MLP neurons of a small language model. Each row is named by its layer, matrix (down: output weights) and neuron, and shows model dimensions 256-383. Each number is 500 + 25 x the weight over its row's rms, rounded and kept within 0 to 999. Numbers have three digits each. A neuron's up and down rows have the sign that makes its largest values positive.
A block is one neuron, or neurons of one layer that tend to fire together. After each block is what it responds to, as a language model described it from the Wikipedia text at the highest values.

L9.down508:509486481464470478537484548524491471559500513414492454503498521451482476509518498469524480489492486499516488534489476509495537477434468480482486499534515512487522499553474459478504521482477490508492491540516478536504457484478468524501459533522535498525479534479529477511464515495468535518499512478551469500490497540557513532503449506520501508487492533521454485464539516485494513511494
L9.down821:527503483542498523482467475465500545491545456503494424490502491490497519472509517512473503516494514450478489491507489484497481526494491493475527539444478468483473543529521481499549524512495530509461473502513520478495488482502502511459473499498489509489542473511457507492485520512453522450509494486476511531482463496523532523528505516502506463505490485529464518506471499491463568477439
L9.down887:476497522516489502497501535506479479493478461460494472481502513483518485449473438493533507508494503530505475493502489445517538508551497463494521480510524482498542450539476478483559499512525473513530520505484449487518541498463480472559500494439510518547547530486494528440489473485530451464482528476500468509471479508506481503546512497512528512492543473501506505528494473509477443501514
L9.down1014:485485504444454545530459491507497489449508501467451461468467513498502471502487491515494490520525499527512481495562508474504510485479514519517500500511523508516511489520506508514520485506523472481488477517497510479500524503495491466516483491475503477487495496551508488560503498534519483522468440509498463504492506499492528515497532476509532477492466490509512499497529532514483481512495
Final word pieces that complete color or medal-metal words, e.g. blu-e, pur-ple, Pin-k, sil-ver, Bron-ze, plus other mid-word completions.

L12.down109:532518506496452428477529465529503497461500500548506523528452513510526532510483456497487453490488504509529469498484471479504527468496495511506504483471486514476486519465523534482548489526502502465558518515534499508525476467500501513492465456473541501499535496496515496530477519485502507528509493490501519504462470471521468485492540500487508506487471468508468525519462524498482499453535
L12.down406:524506512511511504502475468526470530474520527482496489510476512494516503495503463451507525495474514522516480516472530483479503469479491504460471502515491485529519501452488520483540541513505454485513484497502486407511469527459491521467514492426496561491482522515478498496472522481481492546545541569510464519497478501494488477479491485487498527475503506520526512478498487526500547523515
Word-final pieces of official titles and government bodies, such as Speaker, Senate, Secretary, Senator, and the word president, usually before "of".

L9.down141:521517507511475466499473508536492508502485524526503431542536465523464480508452520498482491500478519547504461522492482519486508559495507484498470517496551512538521486549531516483428505517494524519514528542502500509461575505481459524482428485509504493544517504523518456520509486438482504477494461492482502512470508466514463516476537523463505494492521518493502519499471470507539507503528
L9.down269:464536543494455520519505507518463472505521532523509478487487513505520527463489472520512509506534479545483478474436512492488538499491482490500486479541523491535494512451503494568468519501511483452520490487492508500518490523462496547494526446531522529489528445500512495475479507466481493437530494498494499485456514497479493479490499496501477514491492500492521446498502497500510505506511
L9.down723:546490447477482521508466511538491466464509481488505516496532486509494446485499524514522505482503560485502513499485503485450495518524510476479505501473475511490483462504515524518505509459504493530541520490530488514489489502482454471472504499512485541493468528473472487501516503511549529482493479500512508487522517510564504497509480498467449441530466500487523502516510492462495532495474
L9.down823:479499504522476494505532519514530490513471497542486508524482480474468533460533515484498482483499511435479481484524499509478526457464507479506518519509476505468506520496519482477506468480499533535511485471513449524503504504473462548466463550481491500503451532555529499473526534478475535534493475495506531521512507531528455514494499517493504505519535471484494457472457531514524477488534
Word-internal continuation pieces completing split words, such as cult-ure, behavi-our, vacc-in-ation and Ill-in-ois, plus arts nouns like music, Art and design.

L9.down534:501514510505476494495480522466494490478483509478490507496513497508527452490538516521514497477516557509470539506479508529498477528523528488547509519476490482524510524519505467508494484466494504522525531535504517508490479506560511499508490449532491535504507482499510458497484520485537495524495484477499500460526484500498498498527460502495518500547509492502545473509497523501526483512493
L9.down684:480541486488473509508513525501505523499507509471448474534490546486537517436514466526504473470532538465495499501471507460486514481493506507511542540473503476486462480473540490494500509502516473483507510488551512524498549501471507504476471464532514507540495477491507497484484528473515499437433526489487533486560534527518496490511507515520504517528519506549495501506485473490475530490506
L9.down818:525490500503507505585481497532487506476527486559506512523535472529502487433498507527538476502505502495494480506515538560542475499494495529503491508483508544523498486531484526498505472507505496482525510534528506518455510475487474523480497475523530497477500460472464518518531492484503511544481500529490501519488477492511545499519534547518515500517529526480503490519494540506497509551501
L9.down1002:498555538510478486536471468489496534459497514467501493526495502537493514472530514479507502519498541490482481474492477506541522489517490469477465483496487515538491527496474503499515492524500519499502465509530474493506459482483487517525499505480511517453540510488508464493489528455493523500487486476503466453517509509477564522506514500519514491509479541498519481522507486485529485496517
Fires on a short word-piece inside a word split oddly, mostly "er" as in east-er-n, V-er-non, G-er-many, also k in Vi-k-tor.

L10.down52:525492453496512469504499466516417444505447500500481491519478483479508482507477479511470516508546468538507507513482493524529626460513566459456493455528497524533475501475488497502491490507501510492538514503532443530482469526510454497454498488491481507483485503460486498520502519466493491504550508477472492525538487517492492525488520474473502527483504479442496461477542496514517532514530
L10.down160:502484533515503485544476456529461502481548485495465526510483445526500542481532538508480505481462462525463496463477494525501538504485516472504448510522524519483570519495507497457477455532485523461466514488478529503459497513469460471485478512519508498498502536480529519496508501513514497491502481553505476487496491578494571466499492468544475463549476505514550464493504510507521519506536
L10.down333:505481563512529484525481468498507470472478494519546513496480490475490527518489488516479518483477508497500508486515533522508616520470462516527496545482513475495517485490555489515505479496485471540520556507519469508503498496471491467494497508536474501525478512496520500488527531493485492505518529506489478463501466506507531513527432482499491509461536521493523485520530511481514482485535
L10.down426:472515524540521510497509491503529477477475501473487495467496461541494548485471495505464495524486505501501489518503506480544514505544515498484514531513509444544498481555522499491485517499512476492522517527513464511493488490517499497476488559541501509537520564508480494456507538483488566500455511494487524480542502459464509549530477470529506534513538493534514483472492500473514502529507
L10.down443:497473482453529525513508492473470538505502475499531538483508522501498469518507487484481477532493497488532513490490473518492564448476493445506509539485504548464466546513490510499432484514491487531500525504534514472502506474488502516478474547515501549496500506456478505421503512501489524480512501490522484491531517523494540468493459534508520459487498526483428512528470512473482533489469
L10.down523:496516519534502442525505502505537535524508525532486528385467525507510557491520499493492507503523503523514517502487528513487716504509489502497471483517485503452509493529469512497499502498519500514518540512549486497541485476476496508487496517505522550507511498510495485483470461497462512489488522485515506519454509518533545523495494467504538456531493518487559485511538486491521488506502
L10.down541:467519469492521474466512490520484481510525481509502546460503521445507502493469528496481495484503509516474535522502498530512659514497557460482522469493509504526468509499481486490486556519538515524492521519490516513488532460503473482516519486488521493512477467484521477490516500545465520486481516490457505495554515521482481515502473521513486474476514495492493483538505478526491488512556
L10.down656:483564481520462514480499497531473517519505486504538503471456462451485509517478465504480496522467498465506526521497492498530801488506547515507498518531520513467475490496481527472522479528513499492514521520496487520465517511508493485499509532464513499502490513492442493487486492515515538496510521521510477469535497493490492507507520485509463496491499523477512512506485518520466479509503
Line break token right after a sentence-final period closing a Wikipedia paragraph, usually before a blank line, new paragraph or section heading.

L12.down37:492513490486481525477537488521485490452515501514493484510487498500517473499482511505486513498498478488497474494510486527485847507516479515493519513474486504514467488472484480479503503492514474511473489491477487477484502508512507490530496482507471488474492494508483502492507444519474506494552517525493491509501478485504493462485531508488497500503485470502508506474499513510466477513503
L12.down328:501508496498466511461490506493493529523503484504452539516525532508496517497440465519483511534500496489462467506523490486474566493509522528478511495526435502491503542498477528514539483512554510493500522529516471482464483494529486528489497509484503497514460542494467515480505534534549498532528482500478452495550502526463472509515516475578467475527519440489480476470505484525521507491479
Line break right after a paragraph's final sentence, just before a new paragraph or section heading; also ends of table rows, headings, coordinate numbers.

L10.down406:494471530538455502518452461525452474483507514467485466501498474489554467527528473525548466508517493506457487495459501459515549509507465529526499528537524480472542524494487502526495511486489529557524498525509521495498487530493450466498531538515470511525472531541559475475468461516505510526458474467490469498499539478502546476489458527484498518533463502521529489471502478547500508531538
L10.down424:506481556476483523504475489480472511476496519525487521514505526562513482501503505522494456525512484497489525490517500526491505491537497476510500492483525495481487509522495521489517480505510526490489537505485495471512460471529504518485514481519524516533503472506490481566525488489503468467460474492514518514508552503496487520459517514492455463467469531491534484507522500526535467489524
L10.down462:499470528471464499483479456468457470485488468500526499475476503468510515515516479506490460487557506524525505526514492460519454460489519486542503528515521452528533487501482475509514482504521479447505521463492508465489483501491525471519505511505516555513505519522514453459484502515501491494474507487488491439527517479528478505529512478492515494504446522495477522465537508532515527490534
L10.down525:514504458485530531500486528496527503488504506492498512458482516506491511520484511500502530503525468454478474514547533504481520528468498516502504484499562542543502497502507433478537491471477509491519480520540496475491509467507486485499531493505509528527477506562477520502480499483491496495480516431476490492511433537501479540507470439511522493491461563506510480499440547477491501512527
L10.down548:488486518492506548502528471494475479454518460480497532529472497533499458510498458496477486497537506477528495526461516515503509565509518474504504497550497440494525530511497514483477544456497461501509469453485486488507492496469532483510478530485451519473469532544474515481497516569504513501507546496483504433522476518499521504514491483485521479509474468490492514488511465499482491517489
L10.down725:479497527508494495509450465505461469481489507518513505467490509496521484513550518520502537488518550460501488517491503475485488506455509506531490485504483451506575518505457580521510519539510491502535522463479515503534477581499482512532482503507499504556462492521450515480486466522511500465519517501511469518476532474530501476499528480446476467473486506497431496471490528474465512510514
L10.down729:581543534504518535510506502488478476510527461493471524559472507516494471537478459544529499490524533510465516531499443427525491523440471470501495511508483491473521499506484497475448504529460501514508473510494511487448492461507534505473550484540473513523516513502486515483509521517491472510489511462472508516468521510499527496483540528527515506467471484503463513487487464493466559516525
L10.down925:541509509499482493493464510507524496509528483531488490569496470503495508523532489543559484510505496536459521523509506505493505490473517501503473525521477491535500535507496537525495500480527485474524527460492495507519462490540521545472517546498503496507500496509503529495515513522509511514494523529501528501546476484495575513507527492433485452486501474504556485501510525542499528460509
Final subword pieces that complete words split mid-token, mostly female and kinship words like daugh-ter, sist-er, Gir-l, wo-man, and Spous-e.

L10.down88:495529473525490469499504459500540490494543510473496503508461473491498515487491484531528514445517501478530495528503490485480514522500444479513457497527508445494531467517514528503496511444489470541506529556466488516510466467490482507511453470475480539496528534441446477512484471490499522529503544449443499541497529495494533505512456493489507512510530540510457487513496494564517497492544
L10.down429:536510520509478534498544493534552494500512499516511466520467444516469538499499526451482498517517499504481526517484464472483500479524488473456476533488490482483494528484527519524507499472500506512495475482469512510525532492466524470499543474501495507507570524552469468529454519487506476514512544486482464512525513523522490480509534450527498480487473498508450539492489535490530462480510
L10.down560:507508551487475523470493506474481499509504513492470469551472481535528493502486512483517529526480476463517499513518481500523475538502479542488486514535499477479487471501493550514534516498510473510529497462488527531478502515541525482486488513491465478482493511495453482484492514479480526529491515506487447498412485514470508486537449520507516490463494556509542487504507468518481519516468
L10.down569:503485526539474471539499483550527504532461533516491517541527506518492498513475511461511510509515505511480513474452517524509528454540494484536536490565484485486536460494513498511497474520536517486454532515501484514490483522536542535501510483495468502530504536478458491466492525488509496484474545443489573484473463480488567473495524499503497464504495521508462444511482439508471505467493
L10.down576:503532519533475510481494511501509478490477479457477412515492531517466511485513540506482537516449471504544488516456502460520478533507537499497482514519523512488454476485477510537470488509510517541500480518493539526510504509497485514529526522543501483504477538505509480477497517455521528517498514495519506530467517479502511522501470564498514497542482516540538459523493496463511520475503
L10.down741:514474523496450525515492482465502515480515522496500440470445482481507497497469562499455493495510469499487466548528461495497492492474503474470485508509474526510552472483517507445484438491521444520501516478469522493553481496509502487462501507537481497529512517491488469508543485527500540558440497497500528505477483495454503481478512474501536510527517497529552511486490488471507475516510
L10.down748:505512518487536522460452505476490484499482493510497461497539512511504525467492480525527532508503478481504559462515501504506538510482504510518482474482496506447530498455516558527533510505516497493519531437510484540485459454507494468472473512532505498449540502493463494491482507522555448510485481470503532493545464507505481490504503518460518525487537516488488506502507499535523475496515
L10.down914:500493462536463537548486496478501461471541478541501521464496487487472538478497503502538489458515528474503532520500526492543525499521487526482477531528469501515507466503505483498505503506531472473468503449516478506507525475495503509502513485509472484505486539471550482465458511470463488478518504495532511498488499530470498472539512457521525514495489475491534498489479488516535498509496
Inner word pieces, chiefly "er" joining North/South to -n (Southern, northern), plus er/ur/ter/st pieces mid-word (Curriculum, Entertainment, instructor).

L10.down134:452528462505495514486507486526545490484507506466509447476475527514511462481506505515471527499485504505477502500534511467489540508504459490519452458538540521469515497516495502510524494486503549523504490550452463499492474512475516511557478494501514475489499548503493470493512490518523500534494574496539473500455507487536491540491489500497521528500447489507479487511516496533488537526490
L10.down194:511452520566461482464493501480509482498501523504480500516458524534503536535528483542512503465508512448524540436423499476492531511496471524506525468488510501498502464491500520437533502522471525521534461494492492503533525470493445511509479509516495481501499487496558488498522486497473452521503508504481487526466502470472488476521484509434501471493518483476511458521490479532513454504504
L10.down215:498474507507432499552452455500520509490516532489517490463486487530499489517516459549481489508474518533494488552502491488472524482509508479474464523494469507501478478512501542498489445489496493478501528490516478514494506511504470492532500505509501467526503501506509510557504522516507480521493486490533519507497486517473516483507489460465516482531481467545474503487537528473480526496487
L10.down280:448468532494505514479502464512524485485508515501503476480490489529529467475490497466494466500532466513483509518510493493520471498498526483467515477502513477481503508563512478524487493537523509516448480526499511501500471485515533486494504522503492515498503532522469493490479481456528501556425445500480488473476512477476488500527527519453540484513469509470483470549500511488465507508517
L10.down283:498517525478490515498484474483472489462479511509469482483501493505501504471512536442504512519507501525504537496480566475541490521553548517481497496486500485478487526506543525474493497496500507482512533479524535459476474486494487497527501519540503476498457538546522470498480493474517501490484501460547478516479495511540480509515506502486556457511498487527471519515478515521469516469516
L10.down353:507444519458473457511507459473489475454499524496539454496476495533460470503465486550498463528501519528479509492493512533518482465534475494481497519518486532485474493543499480437530499522508525490493515534451515503500498511464499462475526509505525464495479555512485525482525493485472523517486504451492484532509509494512498519510474458518446525486476492478480485490494518530489502481511
L10.down427:502503548445500506519475467496475514480507515465485493484495496477540494483514497422479510492500521487515489521512491476533469483485520526487488485513502483500508460492539496518531465539513473478447479506496482479505494533465479461518542494530515514465510518545494471513483478487491525508441503484470473549464462457500508494531498433499525525464489529518500484461490470495461522463496
L10.down535:488530552468460512435498488532484485426497520474498488498454490518512517478500455462498492508488519521466501526517494516484477520549494521548482482513505493498504496480501476473504482478489474452461524513504487432495504510527506475489502501486493480508497481518499511509474538533465499472484472495530511502477474553518522503475529526551506556509501496501488445476493516472494531519460
Final piece of a common descriptive adjective split mid-word, especially colors and qualities like gre-en, so-ft(ware), str-ong, whi-te, s-low, plus compass and size words such as West, high, large.

L9.down367:533539508495523500502500506434480484455508492529521496551478515470453491537506468466503476467547529488494487480519498504500478461487533479536513516502517522538472486476483508469462467495506497504525537509501466468496478522481507475495523463506520496499463484498533517535502469530526529494529512541467483461482479470449460502480504513516503487505457521507520546542472510504457535503508
L9.down449:492563497507486518480498487525482463509502460458507543479504476489458508474494515483511535499476500517552533487508550482515476478529501461505520492473479449509516513512523448508485498462497518527446567527463529534496497458512512506529473523463469520494487469522483537496518472528501454517551524493497427479507490539474493507523561512457538498515522524516509537498492520463461509540508
L9.down656:510465518539497498544527518489519477442497541497506478534518495540513458503536456498483488501490458500435504518490498498508476512518471508496521468513507488486540472537519491488460490475485487481508467471456507473496477512534487558511431513483439488548502524544494512517480507456501481503501535495517485492489473489485521460572474486499540453466478491494530500501506518523485485538462
L9.down750:501511504512524520501460504519501494496497486501495502475472484492502498491468452506503492493535552509479496477470547497519458482494505487488539506515520513508550505462507483498526520485437445472495519479516481504521501519515493471507467477538468501495491466505508500504466549496505474528524530501506551469530520510514513533551498500464503525493477485484528504508470480522520504528543
Final subword pieces that complete a word split mid-way, such as individ-ual, inf-ant(ry), incumb-ent, oppon-ent, audi-ence, inaugu-ral; weaker on scattered other tokens.

L12.down953:517518453490494512494533482488490483484504528500535516474450554559524518489513492466524454485462504475494520492532508520495568461527506503500496506466486505471484498522484492531517533493548470511505539486521488491451513500525515528518532458475482469510477487484514467456529473524510508469587510478517501508537488541479518522494495478569525494497490515513500553476463458525444518501491
L12.down966:515456524480497522478483530489424503508562525517524504481476521467486449544513493485523503480470492519518537510484488525475488502528487525492450500468489504527508522487548477490462471445508496518479527547528554493481434483520513550482499498469503550527547476532452523486493460509510460512498528496522498520520452508529496514487482486510493523501497488473515516474453529526492498523529
Closing == or === markers ending Wikipedia section headings (Filming, Background, Awards), plus inner pieces of heading words like Poli-tic-s and infobox colons.

L10.down334:470497525542503447506500473467495438513496505473518509479520506467488446518475493501540520465513488488533521513528520464514501505482510475517495480514479506517525497531519486558491500452509480518454481472533550512488489520461470477485493495518483476530483502511496467513541505468497417471521502483488457489518515494563509510526468510531514456494511485520506504500475478506503485521505
L10.down529:517460505506468514485529554499514546461480549535558450495487491506511534446521506496518519469514541495474512515494512528490521469531475500505510516503471485510497494511510492515522483448512513503499511492477477510505543512448511468531489482496460531536525542511524490536527537461482486491484496504478518503470495488486505497520498514500513572487523547523550532486458463510485480497485
L10.down530:504512493526494498500501459492470503478524500502547507529491490509530523502509471485495520472530532479539514483458517471487502489507485502445510503474510484525482503474502512538499520513517515502532493440464521512510466510480459496463511477501493506552517513538522505507509454489511500478458502528501507513512478470468510527496513444504476501548492512512438479489498514530507518475475
L10.down653:537516484481476483518502508486503491510523497479473478517471517538502506465493511482536437520495537490503495508540506494471504486511498504522485483522520510524508496492539501464492500478475505492502462522539503491507498517492487469500494474467473506478544476488526506474485491494538513535507453509485489533497487481507491502516492502530550458504513545509509507526522520534475462527526
L10.down734:521490503527502471509500503485491473467495479505548489492500488532503538480525496496496512488471491528533529496528548463512503502505476462522477527460523469492480482500517497522471478490488490502497535526498527488433494475481477510490456528536467505536515517477549478478526467499531492471504492488491528513478485536566472524504491538493498508498504518518501509504488522487461512498500
L10.down760:462485457498455522484468456530489517507470519481542501523496473483533479452538534467468463510443461530432499516489529514459462468505503509465510512527437529496475500505525477492508601508502481487529502528537484496455495489514496479548525540470529469507498442494488539475507460518508513486480451491459516468503508501489516519521520501495523477479453520511497475499508497504498436519482
L10.down860:458521508491482505489483481499506457511524473485535495518530519531555503513477493464523520485492482484493509511513489479489589500500476495509508497515454501494498499488482503519490462480534499531564491549496502486490462485534449545485514480503474496537483534522484559466435498491540510515510552511486497529504432509515510470552516521520486505517494514482553501488493513528510513512505
L10.down1012:486450500504500508487477544472517475512511510528504514492511470516485503443503479487489491520492511488453495530487548471495546516518499515531488526485484466481497497469456478484500555514502477488498514506523502481487486492470533478508486495436486470494474524458472495535469543550456538467541505527510510542457479497511534494540491499478475454479520518476481506496470489460554528551497
Closing ==, === or ==== marks that end Wikipedia section headings like Plot, Death, Births; sometimes table-cell pipes or mid-word pieces.

L10.down119:527536510528481510501464509519474460458505498503512475543516466511493511524497464513505461495531494508509506488514461544546550540471534494529503534449442532480572495496528513495458508546520538479492466477504513466534498520450487500487470507492482535510498506525490513532499451493484517509526477468537492510466518526508511507529468473493503521524486497532497488529469487514512552516477
L10.down197:498520536483461495499486530495475471471502566529506495512503491462517506542515462461472497538510480498521482479534531539502520508483483516520480466508450498478493532494481502484479525501460473490498497469501506503532498499502465525485483514510549487469464513538459510492484514497535511476480482504478490462483522466491534509499491497468528536478475474507500505465476500501448505490576
L10.down440:506471477508467516454461510513538551544481514508498490528538492521473492517473509485497455512457478484538494511536516489537506535493488492503538451500498515498523520488468481494483515467449488545493480563484535470537495493497523510506529501535498526488509484553455502503511484475496482541508494516484516511498513568534535479503496504464516473477531489502519473496495509524469526520509
L10.down516:514501463468493506547475472524507462497505449525539500469499493555505504500505532472489515482581524504474498491535520486485503504505515494497490516518547500496497458539530495492497498518554490521493480519515471452471529470498502534516520505491552507537479510519568478484498514515527489527513497485527497516535484507492514516513489454436494499508471535530468515531544514521521509488531
L10.down520:529534481506441542493480474500457476516528459505476480519529527472534504490479490490542478489480541496497495478524436484488526486457498500534520500480476494490520485533489514501458507428531523525510510477526520472521483526529494544519502485481502527489480489503504472514484508497487453461473535489509504502519521522543493458502461474517455528488464466492505481466485515471529534483480
L10.down612:486513514482477508503502492481508475488460441492466494506483497521521486480492485489459487472473466506497519499508447517515520528496505528532488530473457503495540476521463520478451506485489488457526476486469523476534518540476513503527501494467502577484486521487536516498499477553505496476476496508552503464469489465548536517506505474496495483475461517491561493521448544521493507559552
L10.down745:507536450491518504514465511524495519510521486519498559500558431546499508482451519518505501538475518548515487485530536472523494531458509484535493509468493491549466453465495537430519492481491501531531512490472510489519494499491492479501520461491484558500519453477519529524471479505493522535502483478478483453545492505488444489541545501527483516504464478517509465510513506507561499508476
L10.down897:465527483486512540519470555482490503510519476512526484490530500551493446503487519525477469501471525506474516513473463545490545511487478482471500478481477476520510504486526484480474507485444539497494486484490492497472534557423472552501487496500536515488487483473464477478500504424491482462549474496522513478491466487525483532463547492510522491487492523520496531472485493561511517489487
The word-piece "art", both as the word art (Chinese art, the arts, Artforum) and inside artillery or artifacts; weaker on assorted mid-word fragments.

L12.down205:502455434482520507506537488452470516472494522518531507534501511526516510475497508475510495532480511473488491492523529522474487492499469479443479486481516493449486472471521473497534516518503503497481468477513533463487491449469537486534496500471497512476510543468490519452502516470510477511515508495495495511539504458487486514485525494515513522510513522509507541506532533528483532544474
L12.down788:511515503522496490467526492531460497469569577521531476513466506484486463496486463493503522535514477512526506545492492526513545496528517493435481508490464490476554518491471520532520453492548501495541471477542501510456477485501498521499501523484478518489426539527495461530480500491517483496496490506465498501515526505552498454493479518509495517466496520519517497490504498500484489504460
Last subword piece finishing a split noun or adjective, often occupations or institution names: comed-ian, football-er, Facul-ty, Railro-ad.

L9.down262:499505511508468477486481448511474528463541494459502507488510496488485518528479504508492495533491465510482495495487508506480546471501472512477476541488482512542508510497488488517498522550544505503441441521455491515512461514509473479491492500468499509497483471518487512462550508526479502556529494505526530529527505495508517506477516469431516505448519469535544489472506522515547482494535
L9.down299:523486508510477510495498505455482463498560470503490505467436515522479511471488507483464477470530512504488500510457508540441490506510498517511495553498518506493506483500503542449495507438475521512465507499511484526464504463476495495469479500513478482537472464471508494494485531499488478482531511489512489448523479485478540506523483487490494481475505495474500512486571470470464487492497
L9.down462:521497536517488474455472489544532558471533485462525508500517500531499519495481463453502515507527505569513531505465507530483520456484498513452483535505524488549512489498505545481520513476529535479499504503515492510503501514466474547505483469467502577542518513479503434470476495488510466532550475517533489467480483517518527504455500514447523551510482522516491518506492525503475499499501
L9.down828:500478547519487496493542479515452535484523488483503510451492528497521498531531515493499476547499471505509529490501498473546527533539551501473462532518509514490522516503501508537452490514486493468463470507500546526497543519509530516530448455476445507525510503504455489457481474542466502480520505508529481498503520488528464475502520513471512487487485443543502462490495520489479487492538
Final pieces of split words, mainly "ate" finishing "Candidate" in election-result table headers; also wi-fe, Govern-or, In-dependent, and table pipes.

L9.down181:489531483493517460513505500522498473517517504528514484449520514532499502504451537513522467505536511512518504517483467530519465459457483510554464504478550499503514512428488509506509508520507479501526473534529418514466519549507510466474457525545516446482513521504520489537458479471510494470543498490533486494528545492481497465491502479489490518524516527516512524479466506534531480510489
L9.down190:427538564528522478515518460492484458497504487506524539476494523503491505523530533497530480466485542541506480507518479488522502526512583527509520452486454498526476492545473526475466516480463522474525487477453500502509543504514476491488527500492529538522463498447525507494498491498528510513450523525472519486520466505509460482475540476499481504500514495523522488472517525484504498487499
L9.down522:484463507507568494505498483488493515494529524513519465469517509499512497513464488546532481488498549522535497481472508527460480484521474484493495493504530513520524516513509501512463469501515459481475508501563519489498506530461494471502475522499466497458496486463553530494457470494531466511493519495475518478548506526501514527478546451549505504512477513483483479523472442532496457503531
L9.down869:516465482502494487507482467500513469514479548549509468482464510500427545485477521489509436477496494478552460463491472512470475503467557513545493520464501492485465513518474515504520512474507537507522485494511509526476496481484497501466519491501493537483511508458491490502504489504473495492539506478540497473531465481475480530480517488476484556539530522507509490447468489512534484518506
Final piece of common words split into fragments, mostly quantifiers and comparatives like les-s, Mo-re, Almo-st, e-it-her, plus phrases like over time.

L12.down94:515490519455511500516487512493497535506499555477511513509464474506494473485506457516485460521501473485533527494529537479506531459525543534523501510486518488495538445487495477505501478520515494442518501486456477484503480469519519531518488502460536460496492525502511485490495540530513499492529504427499470512506518476505505534505516493485491467481472523497491524515528500520527503495469
L12.down208:498502499495468501468472501535500479514477505466497473479474507481483491462497487518496483495481520519436522532527498501484518480539512467498497513541488511514531474519516515481520533508471487470502499522488470501479459497501506497485445484508460463493478502478514511478458519487483497487499481509469505523469472517498521546553470466546475501493510524480517541515492460507506481484470
Final word pieces that complete a split color word, such as bla-ck, Whi-te, gre-y and R-ed, and more weakly other split words (wil-d, we-ak, Chen-na-i).

L12.down7:551490510507501480467469484507428451544485498482488500545482533460494512525505524523498506512470458497481513459549496522497515485474496516494491503458556460535499502473506460513500479524492524492525492539493485500481511508483513547463485499518462497497492528557505537476522508491467496501489456514538520484505542510523485516477457474490487492533488488546487539459487525535510524490509
L12.down634:514531503473461507510480477562460513504496510509513500480481468505474505508493483494513473490481492491469451496481498451463516506483499524536493502499531474502516509526516496518481492521486497454493524492525490498516470509510494441495452488494556521528497497448552553506526515530470511554441526539540472495524498502518494481434486496499554486517487494513467529505495506461526489495472
Final subword piece completing a word for a woman or female role, such as princess, wife, queen, First Lady, woman, Anna; weaker on other word-final pieces like entirely, body, stability.

L10.down62:510507529498451518495491515485503513478481552548446499487492487467524453565521488524518535478518502503490508532510446474500521467471473506521518518496474489519557483520491467528554508548475461459527508523487507524505516514456478529499506487486515515511486519515523510526501524530524492508478473502538463473502498483489509493473474504490446453511460479507474538501485511465476529519486
L10.down191:486516505490502523496499515475523568484471497491514483494551511435482531558475523485460477488492495471491510495511528524514515493504469527503474459560508526523530544530493504509483496537533493500498524522478519498508505497494515488442513518507458507477523469447496538491518500493490493505468474518471468480475500473492507538506499524538463558483507512508481482462512550472467522492512
L10.down312:499492517525494474513495523524534520466493500469477495494494504511487507549525506499472494457486473523526492501458526484478485506551509525495488483540556505565486492503547476496480512567511513495477499473480494539487454509495517511498486477511478522527496519542469514540506524485526477502527513471512450526511540478517501467492478520483477539486516469517460491519493510482492464489531
L10.down412:513472515467525537522467486493487522519508482523494461485492509514475528515454523513528479485512414527526504459525471491474527499546517481505451483505486505505487517499501492511501469524530475494511492436466507509509462486464471494509506478484464527494510569496510467484517460488485531511500493534522463475505495464499514490458526456561517475529456489534448552493500475527503502481498
L10.down435:520483506505486498499497505525472515477549526479511500486510510470480482524486496492495448512495535542535501541463499526472493488489490510486507514473483492550475474492472466510500497503519467518473535489487507472526453516486485530460477495484509539501478499466434455515541500522488505516559499473506461522531464494516530532496501459481518502479469521512492465452503503488466539477540
L10.down888:438490495501459499499517499470446498535506538506507481486513518519464490514457541472492542495506479498504497547536508495505452458510469507527455472531455486495520499514520496465542530495515470493509510452502523543449525510477482483506473523498549499521482513493499497463512515473474528513512520480490521501499465520483532491499506499508510521508450512491463485523567505468520536523545
L10.down929:510489519480552502480492487527470501535503503495460503476533522467488494549487513493465434528464502457518507504493481504533581472519472489482495476533549493524515450519453479479561469515526484483462533511482495497480497497514486516459478434479488524539515546482514500524503497512462480467542482483479501535530489466518520471493460485500487517491479519537485491499509478482451499487498
L10.down973:522501550526516512506467460534489524487499453516508484489495518499510499528473487493523483509524494496534502513481482511487530471480479496509474505550501524547516493468496530519531500526529513475433521461482497476505475496483480497518531458468455507489466502483454468477482480519504478534466491482503502494526444495569540485494509535492499503466492464548501493493496533502464505473548
Word-final or mid-word pieces completing a common word already begun, often in political or geographic text, e.g. ele-ctor-al, Assemb-ly, Sen-ator.